config = dict(
    decay_shape='exp',
    final_lr_fraction=0.0,
    doc_mask=True,
)
MLP neurons of a small language model. Each row is named by its layer, matrix (gate and up: input weights) and neuron, and shows model dimensions 128-255. Each number is 500 + 25 x the weight over its row's rms, rounded and kept within 0 to 999. Numbers have three digits each. A neuron's up and down rows have the sign that makes its largest values positive.
A block is one neuron, or neurons of one layer that tend to fire together. Before each block is what it responds to, as a language model described it from the Wikipedia text at the highest values.

Opening parenthesis
L5.gate16:471481505523520493501495514520492531522484531504496480487482497490516466548443539498469477536467491532489509462510503541555506479539517516493493473488505497488493457502517516449531484501513485498492520508540514470496487530502502504521523520484443486498482537482442482474513529486497542515526477460510471514502480544508509504500524498485558461451507496537530525493500510484482483497490
L5.up16:494494508516488472504552539524509524513516520549468472511508475474474478511492525482520521497464493497536469463534532505508477500522526504505505449466503503480501461540511489439540518512493452510500535477512538526457504515541538508493523547514489523506473532487518484496482510473513474494516500521495446478444498475478528490487503500498496495518489487527491594508524495507466515514530
L5.gate57:525495476470538523508517517539467520502486470503495507488498540491515537509519468480503538526534461506532477447505496484504498460538523505486495532521439517519496477514488526498515517488496479492522483507488490513533470455524523499526487489443451495518484507477471491485511486527534540436509493503500492489518511498499439483516485473492484533525499511475522508502516505527506484497548
L5.up57:512480496498512472469482504539511464569525500490548522482533516542505493478500493534498447514472471496467508507506511460514475529469493507516519544493446486485490478475573511500511476513487465502465475492453490507498456514494474503496444519440491528504513513454500466488531524490492503475551461490512502524488518501462508487480480506476461535494512509503474494530535519492501486524514
L5.gate149:564504520486512504506494524502547486468523495487499480487441505571510516488490494483502483501494470485503485485496497549528524481460502502495508500493493512499490516527482491465500449540475569489472507541505458524439483488497514514491477484547499512508504521461506515505506499481523478536500498499531506417502511499453493488515491483495400527531506500524481477532500525469449551506481
L5.up149:503529500498546451522538475491517481439538481542536507497429527511462531510499537460499548519490464510499490496517489515479464550496486500471468516498524533505489486473484461476488474543471491503488513494495510494499502505492477455509494487507526497492523489514487518484482455480508474511535477507496488495494451456461526523480526509498472478490546486478510486518476517528550506506518
L5.gate207:503475511463509451506496519529539502455430521540482516510455471486469508510492503496509482537515471497522514518473477506507515502496504481521528493520493516540493483512487491454451486511519518510488497426493468478500516492513541514483492487537493522510511481508508481503511486504498469476485454513507516509464510473484510478459480480470498517492465525510501489534525480526460507519505
L5.up207:503507479482497514434498509494544507459489463515507468452478538462497490505458502482475514481553511499566493516521507517487567487501486520516513501506548479488527491449508479455501553499486513501490459493535492502542531444529516529506512544517497519507478486544523514541522533508519468470514488476528535499459467494486490536483511500488496518468527510506513547488456510510465519454489
L5.gate343:519516499501528475528510535511484488507475509488491474481477474510515490519473514515482534623495480528532511525519488520506535530476551447509507492503482530512470471532545550484548537547502515523486487486513513502529482471483544487510506475500517493477523490508511459524572519485555500500471459541542502504441486514497510531472484505495502508504513512494508500510488498473516491468520
L5.up343:467516512490527443526494528490470507465483456468508488491504536455492526495480482455498490527496502493504524522496483562512478495504541468487477504530464538509446520497561563508502512504509516493517512479505495498554505535507502480464485476491474511453484474482514502509511480506504520532460484495514571506514487499511493504458498451465490502508512517503548531487500540527526481492482
L5.gate353:496470479497502495524507514479470489516477492487484481485509516482512527410484522484513492505487513491442475491502463548483482498443482465495452517521490509505507452512555497494524503527477506486527489522524524471496497496529542466504495520452507533480499508496483521506538468516523492490488492487525520524489520487463478530535532512465507527519503505492497481520500495536471482479492
L5.up353:479528486526539418522532516516443512497508450493524492484563498499505495463489530512536535539501475527472471499487491527492524498468487551505440513504490490520478490487509559521500497463512483490482474526508496550525513478499532489494514532474492516509495507517508535545484479490499495517503483481511485520464503510516551519478488514478454496501526473457490493508505525514463503517517
L5.gate450:504496502513477497483523506499525495527494529450480491510464515526546455533499502488506467503472524459557509498542486506476495480528538479483498510505506465511497507484466504502517523481484537487474548537487494530462518490534543513532460552477496513502479498519501512481529501476487452468484495526468460459473461476541503551499507519488505508478543490494511501584489504484480502496498
L5.up450:504551520509537506517538481484471482533497511464501521478489516453465503482543528547507488468481490482492524461480529518509516460537491517518522485521505492470494483508485463477486552471520520478467510528473468485504512567510509507480521451511496535507453514478474446490494495479537462506512483513531473485497473487554513507492473514481500472498498508520505523497534476524486531485493
L5.gate511:458498466472495520526476517494491472509508523468540521455533547471478512483568515501485532465511483528481495498471494545510541447466480514526507520507519519453453502493483518530491517484500517495503460558507472450492486484516509506487511532502499512493525532485448483502486477480518542517552560524508513530487524497487484459497550498521517512496494482514534544490525511505477485502461
L5.up511:522481516500499488505492519490474468492502526504523467504482517492478521526537482518535494449488479505506518493505453501509486531488500513510527437482519540467518472484497507528517500546507498513521474470565474527523528531522467481466530494536493531519523497541441467491502526507476513489453499480504458522527490517512509481503502492496530489526475545472556547536534488489504531522481

Plural noun endings
L8.gate101:471517534466520488499496517512499462462467548546520499519455523531525506490546531492509495516508456484500503528457510509480536523496545479494484555485463529459508517497485502458475508485471506482465477507478493483505500494519496528463503548532505482510534500481496496507516503427469433515494474518467480486501502499466474504496487468463473542506527495494497482457484502470495497525492
L8.up101:479560512494496494487512494469482497511509491461483480508533500537515524478513533486515556509541486507539478512483498495527488504514519533506506487471478489510498518516539541474505521537465475493469478506508520490482503513514485484508534514473520458501486500496505478462542514509482506470505469469496512499480553512472529511509526467532502460464488549542449455506520550503538501506487
L8.gate119:542525507473487495523486488499547471481480490483510534512502510517513485523525536533518501496537515498500483524537505467464515489488521517484494552473516495552477527516518511508489531515480480489522490495518505520442500513513487517481480539498500450491531502451487580524513489459513483523484475505473504543469543511515521460450492490495507511495456487482512512496529502486501521503462
L8.up119:527506474496492540527481500517523443516490488497529507499514537545535518497501494533495527526511539478492530524523524479491499501469544562478555486520499495526515519500519509482514470508513524511479501473498525493528445495480479511494484478535516519500539528486480504495476501527499515500471490431484487522490534491503480490510566512547525477496521482520519525508516490519523495499538
L8.gate182:507466476513498517490504507494518487516470529500480479504496535530463540480515504477486520464473533499523508512525530504514513510531484517470513484507500546491508508507490505472462525487535541524502500493481538471525554480508497521501514535498525487509457499534477518539497515500477472501513492451498494510426481520510536508481504530499483557497486464480508527522517570560514502501534
L8.up182:464507470542489517476459497483484554500476452477498493465458514475546500498500503484462437533494488491497544493513494489521499472518519518496491488447513573484434513499486494501500480498495490484511499496533479515520485501506493512505457445533479492495510544494462509508524523458440476534529503502501520534472560501522542520524548513549513498536492489476480533523547505485528483485503
L8.gate206:509513531519468531545536486489493498522480500514522459477488502513500499530504501538505511506489488472484540493539482504489530497519490537489498499461533485503513415458530432498500520496496487487458540528512524495543523496503498481513491500482444505494453470502489522532481517513457474489517449522482516472487533534492493525526449496519528525477503456469529458563508476507482517533488
L8.up206:465507499510483473506503534478476495520510522530464517533503467477470506493495487502522507559501491454526490511518455529521501472526502492523532526548465527498525507506506497491521509495534527451508500496469521466487544460507537544474483486454446479439509568536496509501499466476529503494507466535485517544504519488505504513562530505530496490515520510483477503502476431495464550487536
L8.gate249:491525527525462493534448472515488530507542501484517505545472479500454509505518540484521496522507481495536498512514511462459487523488486519498483535476494553505481455509493492516525516537511502516481529497542545496468493438488490567509486456499477490495467525518539487491498543506488499478494514498480500463529488488471543482502489506532491513525489447468498504459536491515490489539512
L8.up249:501517502542518515459467511517531545521464547541491500492481499501534551475511515451487478502481506523509504500493473501471505468530492489535524508494516475499492520499504466533499483485513505488505490459428489477500484482443559485533482521465540512495486495543503504476483506483497530518497513502461499494484491549488505511497471448523525508491497470492491474440498510542529533478512
L8.gate387:468508520508492501503463488523510550522462457492507530492520530502536572526485501473530456470538467475491486493534457461500504510518468549462532511472514510468493517510516503531494470509487471491457511514518508532547515512536513484500488479483466515504531524481499481474519474489524451497548523485476471479511527523459540473514513473486506486492509504493468504490536547514479503509522
L8.up387:511483475494482487501483537476488505540504484489541511508527490511515578525515537487494481436487523492552475470528528483531472440474503491493499527502472503550491479468488492501506491511504487501521511526496494519513473502489507503475418512519427493496492468491458495500516480527499496479504463493528527490485507473492506492467491524473435452514517515525518487499492540477504502493510
L8.gate417:493540517537497517446536535509492469455500523547468497516518501552518521518519480526503501476489497506498442479475485501496527531500453479460495489477479488503520484516533491499485513506476479474482537488504487454554505560524459487512488509486497500486465459527505492529512496536510457498514483509496483457479505477482500495546481468491515473534483512460519519495487485479530496513546
L8.up417:490461457441500517502511556515492453518497543521514477457447507505523494499540473516498468471504499496457552502480522479530537476507529475499520502487514484519517482528519458510508524510523489518489513537486523482498491522502458494482537518508506480474491519481451504522503550517497473472459472497502530479514480546530537475491527472513440448508519494477486448518499488500487520481516
L8.gate469:503540478530495511499495509490529456501511503528517504481488509508528500479555517537510500500524489507459501454501456481496484530441508460479471521516443489474499536484472489499481512499486483489475504524450519487507473486540492450509490504493486503519493476506493539496578483508486493450464508482465498531525515509526532504463467501491486477491525507517486491498479542516486550478507
L8.up469:507515453527529512506499509466489478458498515479525506526479496475559501529492478463457453512557475516483476453490491472501527503504495508512526499501475476508491460510519504517516471507490477524509503490431543500516490546464454510462493465491526489474477513522467502508513521526529471496491514546453431554455502521493518509500499487528472490482524482479540518497498517501508532481527

Plural noun suffixes
L7.gate470:469529503533445495482467525550492506516492496470567460462485496515504476506558466475514465503517484516466497530515487501467514523501510473466484472515490487513536487526551494527521465478523481501490522524509478551465478500510465454465507495504476567525512509486487501536506502525510477543481512486469492496502522524511490487477509434487448485514517465490488469487474518493518514444470
L7.up470:488474506523443506488451522460488500543471486545556532500538535523497491539518520490519494544513508535474494490511472487466488485489479543458514509514506516508503508546501473503483523511518487511415543523510519508502474506518541530461534531543558517589509485526485529490503524533465510491493484512506479512484525524473523477495518491489497493502497519470526484488517549467484507511468

Plural noun suffixes
L5.gate7:477505527482458499508468510458493499519521492467467461494475584505549521500471505510471497458452496483504511508522499520517497425493529453512490502493503476502496518490547498488519519488530478472508527483509520495529488519507521473498539504502489481493496499503457478477526529496447487499529473499503473493508523572453536474457495474483458511516458498483502418472594502479486517484532
L5.up7:526494478506480498469481498517511527499499501482531453478423549466488509498514475523505502510489504498529510517513520525488511480510482484463491528576502485538531517527556501519514517489490514482495510499503508517507487495492509467509478456462469516526500501480535476490469514516471488483515486490501519514531483515498467512456525508513516526547556467521504484494557522460496509480493
L5.gate157:512554510514465524495447531501463516473475492441492545512491504531509491515496479499519459496481559492460496475500530456517497477474548506484497512446508499502488451505532479492502518486505484512495524541498500499542486475496516483537488534483490514491527464491472523529517507548499497502547529536537498505489545503494468535523538510506497511473473502462489482497525502455490479481456
L5.up157:520510508514456538438503541521503496472520490492468548485468503481485506510488469491496511467497517482494502520486547517556531475499512481478501513498534460502528490537532503532482520521537522503498486471488543489500533498486492489512448473519467512496507481499506532513524512492532495482467482536555460495502519453500500469544501493508505443505468484465488510463513515470513486504531
L5.gate253:503528487508507512466508543512501547527439524507481532490543470449511515470513500523512499486495505498513463556505489475477520489498521483501524508490473493488480508493524472474511563466503472470490487488495475501515488482530499510516537579517530542479499557442514501521519505485477484530525508503468469490499511498508518474526523476514495519507514498496486478497464495505502559508501
L5.up253:477530491452488517483484477495513501478493530486500524437518483503468493502554461506518514463525485564501518519494489496506532470492476469543503489519509465516498514478523499508500505447493518500455528510476460514477499542527493476501519483500503520479498531487482451486510493483509473482480532528522522512497482518495445507515519483511509486553512507499565522524514564493467519487497
L5.gate257:517481496486510514500477519522480508501523498462516480506535470461443508498553487492508511526491505548501469476473481492492510470493506508497486477495516469520434506513468516481528562528531504531490475470513551491461468491563477490516524478490452507507477477489495501510475467542507496507470534489475496490478513539526503477519546536525471502518493454534477453484505518469463496491458
L5.up257:473455499517519491480497485489477478502488442511505458506506486463531526520536496505499506461536502499480548533483498520482455521499499468531513474507516526475490503480509484504520509497473528481506484439483474543529529523523503514546515521475488515487494552480513503504488492453497527480462543495505529503503514471535488459524507559509527535528518532458497509454498507476511459476542
L5.gate373:526492471491408517506483496504519486539531484509484562502533504482506483495520485503491490492513507474536553492505486448506477488422546527490502458496507509470469519498517490496465541506503516514471522463460512501516476498500471582509508517468508470481524498511517514503494513495477505509498569548498490511523525542501457477541539496521503493504535475472514484499498497519483506518507
L5.up373:456490528506475500470487514538461470472525533473469509461470545514470495529478545514511450507463525506477533492538510514476486526497525485485518479482501508504509478504532475510533516488461479517534476456523527516510507550492487544517533541499468488480539531497509477470487461521510517460553531486492508509503471491502506523499460477521443501492514473513444490473486458486508548503552
L5.gate386:476537510462500496489534503479511486514516492528492495429539515506576510491500458503477499478495489510498470501538492525499502501442469492493482508461536470503498503524470459417509522533499474514490489480493513522483515479482502496490514457492476462472528535543465510467477502470505473537497478510515496479491478486467467485486510518477454494500551475543527475496493519508512505477476
L5.up386:502463518525506515479454536521543503498535519473533462480490559486485521493516487524511447470520480529497489466539514511466470482509460531514485507484474512480476512514515495463490469532513518530493500477483515511512513499510515464517501510485521537487536491497490511509490517496501503485468527471521453472486537504485549510494527491487487443563513492503548489509555555501504524441467
L5.gate476:473500505523475499510479533505458488495499468464495500524540486517512443498521475540484438510471487505475479530490514487481514501482516510471475509491491500485538507547539490466467466525530496468467538501500512571511508494517494501494539504548470528511462483513501503470505501475489522494506487485505495504559495468520490503469509498509535498496450458489473446514519537490486501519517
L5.up476:499481488498498504468483477502495520479493491477520559454482487473472502449497494509508495503450481521490507514523475546472528511485434518479485492500536519459472507525564457469515508472512511508512450449518536501550511523488526481500549524503475481518495512474487515526564500491471483515496502473494535491454462487493540480520515452491515538537541489482490496513504546525460459524488
L5.gate478:449520518565472488504477529506505519505498533467466475510517561540478498521505537508492515510504490486450548457512517517486504509523522507516464552513529499501513518493523492505464492507532465482485478520473505490560515496517535536490479496463472473475474530504508523500518459467480492526506512534517464479477516529501537506483526463479517499493539502510511480479513524519519495466465
L5.up478:511560493543480526510501484504535488533511451525477502525490495530478525502459484479492454507467473521473485488542499533492484479484508500525505519489526475493499465464527496454484507512488457514490540494494512519492464554499559518492491547502487500500512540550452492494526488459499458475469478478523482503516498492469501509511517473560529469510504545536565464518478519548464536525481

Mid-word fragments and separators
L5.gate6:493506496484490518488486516533460486482516535521494557484508514478489509464476477494516543518458503476506489411459526495530520523493538484519501511509514500540540522496455465455517543570528501501537445494517506549553479502521492508502478526535508486494473445490507493493520493527543504455519503561509482494466511449503487475503528502512480524518506492534473523513518531515467520526448
L5.up6:490477499480482515516478500456504474525498472489533520522484565481485524467533462497478490508500478533492503470476489466493493500530491507508529519474489523471437516474499459493475504483514488484505511523511467505477481501480486502488508510499518516496493472489515517458520453510518517514490496497494510513440529544520480490512504500489530468507527477485470498497519555533482504460569
L5.gate29:509495505494542518535482489456472546468509508509525541556521526494551519488555498486541510548512455509531481504498508505513529488512538480503483501470501474510511522508463497499450550518479480513509499502521528487507499534511494498495566501497515485569489501501506505529504513507534509508547507522512524506472492489514484498530481545494499516481487535496511502535489476451498495512525
L5.up29:504497483494489520532484490520490503497501492491488552530516508482510520455519460483533521549507477449516487517511534490544540479536526451478560532466484502465507507440499511485479505500486536489493450518468494471478489506523510503507531516465484477502501486495481482503517527537481457543453520462497516519531495539496488467470513458505563475525481568506480500496509503477477534486542
L5.gate30:528534530480508505502493494482500500526441482497511465523517456503485513531529508489482511512534481544491503494521474526482481489527498525486445530477497427485470529516506486520486516501458472482525520479516506485479525436541508518522493507527507426533504540504490505528456504533477504484499497472499512495512506453560476516496507514482530510538454509514484494489479497517480505498526
L5.up30:533510510509492503524479494448464537472535475539509500467504501474529478522507455524527517499497495487512509470467527480466521529505477525506547462468495496492486546503503464528441496496487508482509513468470544513500495541499497508536515462505504516490494504469504493445558492515511526459472556508485529538508542460468499503472488461508489487489489503505495476482535484502458504474510
L5.gate119:428463490482529544540489475506468484524514499492506532503468496461516538493507498504494477512509499485466507449462515534474511527479500506511446506520495510555441504470463491492482515466482484507474492525482562484520510493530502491512490514485504496525493541479553469485492456492511483534486493506488492532474510468528509491548509485526521504535492458513461513494493529525500518538489
L5.up119:493527511522509544522493488520473506527485540511479540547505531471542500532501538527503514488539478504502477509472519475490518474508535514511451479500484506511495501524517496448468508495523480483542483500534553461471455499497507516480508513491497534498492503478521527466517515503517518498517483491466479498559505490511474500496499499508471508534519522505481501471483526487475511504530
L5.gate120:521493452506557483506472488470494510467491496473475473505469522484514529476554498502499520529535489470494499517540513480463517518468471515556562497498544508503491526491491478511463473506420507485501475481492484530505498460553505510479484506499500518528479488514465498519508496517528497473525482537466499479504482511443491502461501567508530484491513497507499450554506526488513493492468
L5.up120:445471500512519525500483523541504467543536531553522466489482494548513538527483472483525500476495495507483491483514500466503504494516482543558513542507455521509506481476454504499504505489521490512512446519481494499512484488462472490518496511472515480512560475503481535481489504491500499500490531492486503529536488531497489485542441492530490473475470537536472515483530492478467514493458
L5.gate227:449489524498498525495456489519544486530524510549542507531467464533531520517501502477529490515491514523488494482463512486538487500503525497506527523471482493498471522531491474466473497510529549489515509502509509568494538475502505500444499513526536539542543521529499500503516503499519543544550541538494486484546513492457501471513451485526486480540497527515503521478485512498478527477534
L5.up227:489507501517510474522491518499497478531545519511528515531484508483515495498488455479518477516506541499474507527467544523533511533519493528445515523506451479506499488469463482502505507465521514489540530513477488518474533459514460521442450537496486568488496516507480468489511457469505506516493546523496449506532508489496516535517441485487524521484481519500505504500466516511473528484520
L5.gate390:530486450506521480498510443513469484518523506501455510500503527538491513497536518490520512505495508516521573502524499497505543516502471511495489531466521490546496506511487494503463485503479532529473464469506491531503559509494502467526520494485489485480464473508497512559470501584485501505552498531481495518464479541462454516503513460479559514498466520518531485536492537481466481496508
L5.up390:515502519509493505462505509504530512486507505505496512523473469502459511534556494506512532506491496489535502523499534494555477508505517526447515526487516479508511510551479495495481515507497475504493514490484485515529541495485526442450542529502547575467517492496523508518484512470473482507535474489479502464582504488480466525510488544517514491476474468464452528475498494462508480517493
L5.gate408:508470547469416514505495458478484438517524518510475519505503478516455476506491521524473495526511478546528539505484477484544546494481525487444486519459522491506485492451512454478506474503507468499453489505537531493450510495492494479430522511476527504575470514498467520504505521486502521506496503508510501492521492452510510484480477517477510534509501517518523502494507491515492468540537
L5.up408:521482483480477521484469470463465529443511464494490503496517523503524490507539500497485456476471506518481474477513530536502538469510503495521462504529514458519516503539460471505476491533489466459534514491472521524460506501554526492505474513501513522496524519458449518506500484522442495533524480486548476461507513514499479492495504498536528462467521511494494497542544509458506531512467

Table cell separators
L7.gate40:467488518482551535491488456500486466489516484504499512511491532498492501521505449463516484465476488478489495524516494474481527520495476546501472497440513504547522485504560536452477521482507470456503514584530502497515524506518511511493500487459505546501493498496502486475518521548505499500510499508461523510485505486508503506459472506482476486460524545520544496523481510497494476530475
L7.up40:530521520478509433508510517486505496454529502464487527512465497500470506481457473492530477545534512507501475513511499485503472499497497487474448502503521499485500463481489527534497501476539523466518504504520487507437502475500503526514502507491533486520525464507508555501495481478472526488585501491503484501491505495492477522492506444504464523482517537506465512508447536488475472510443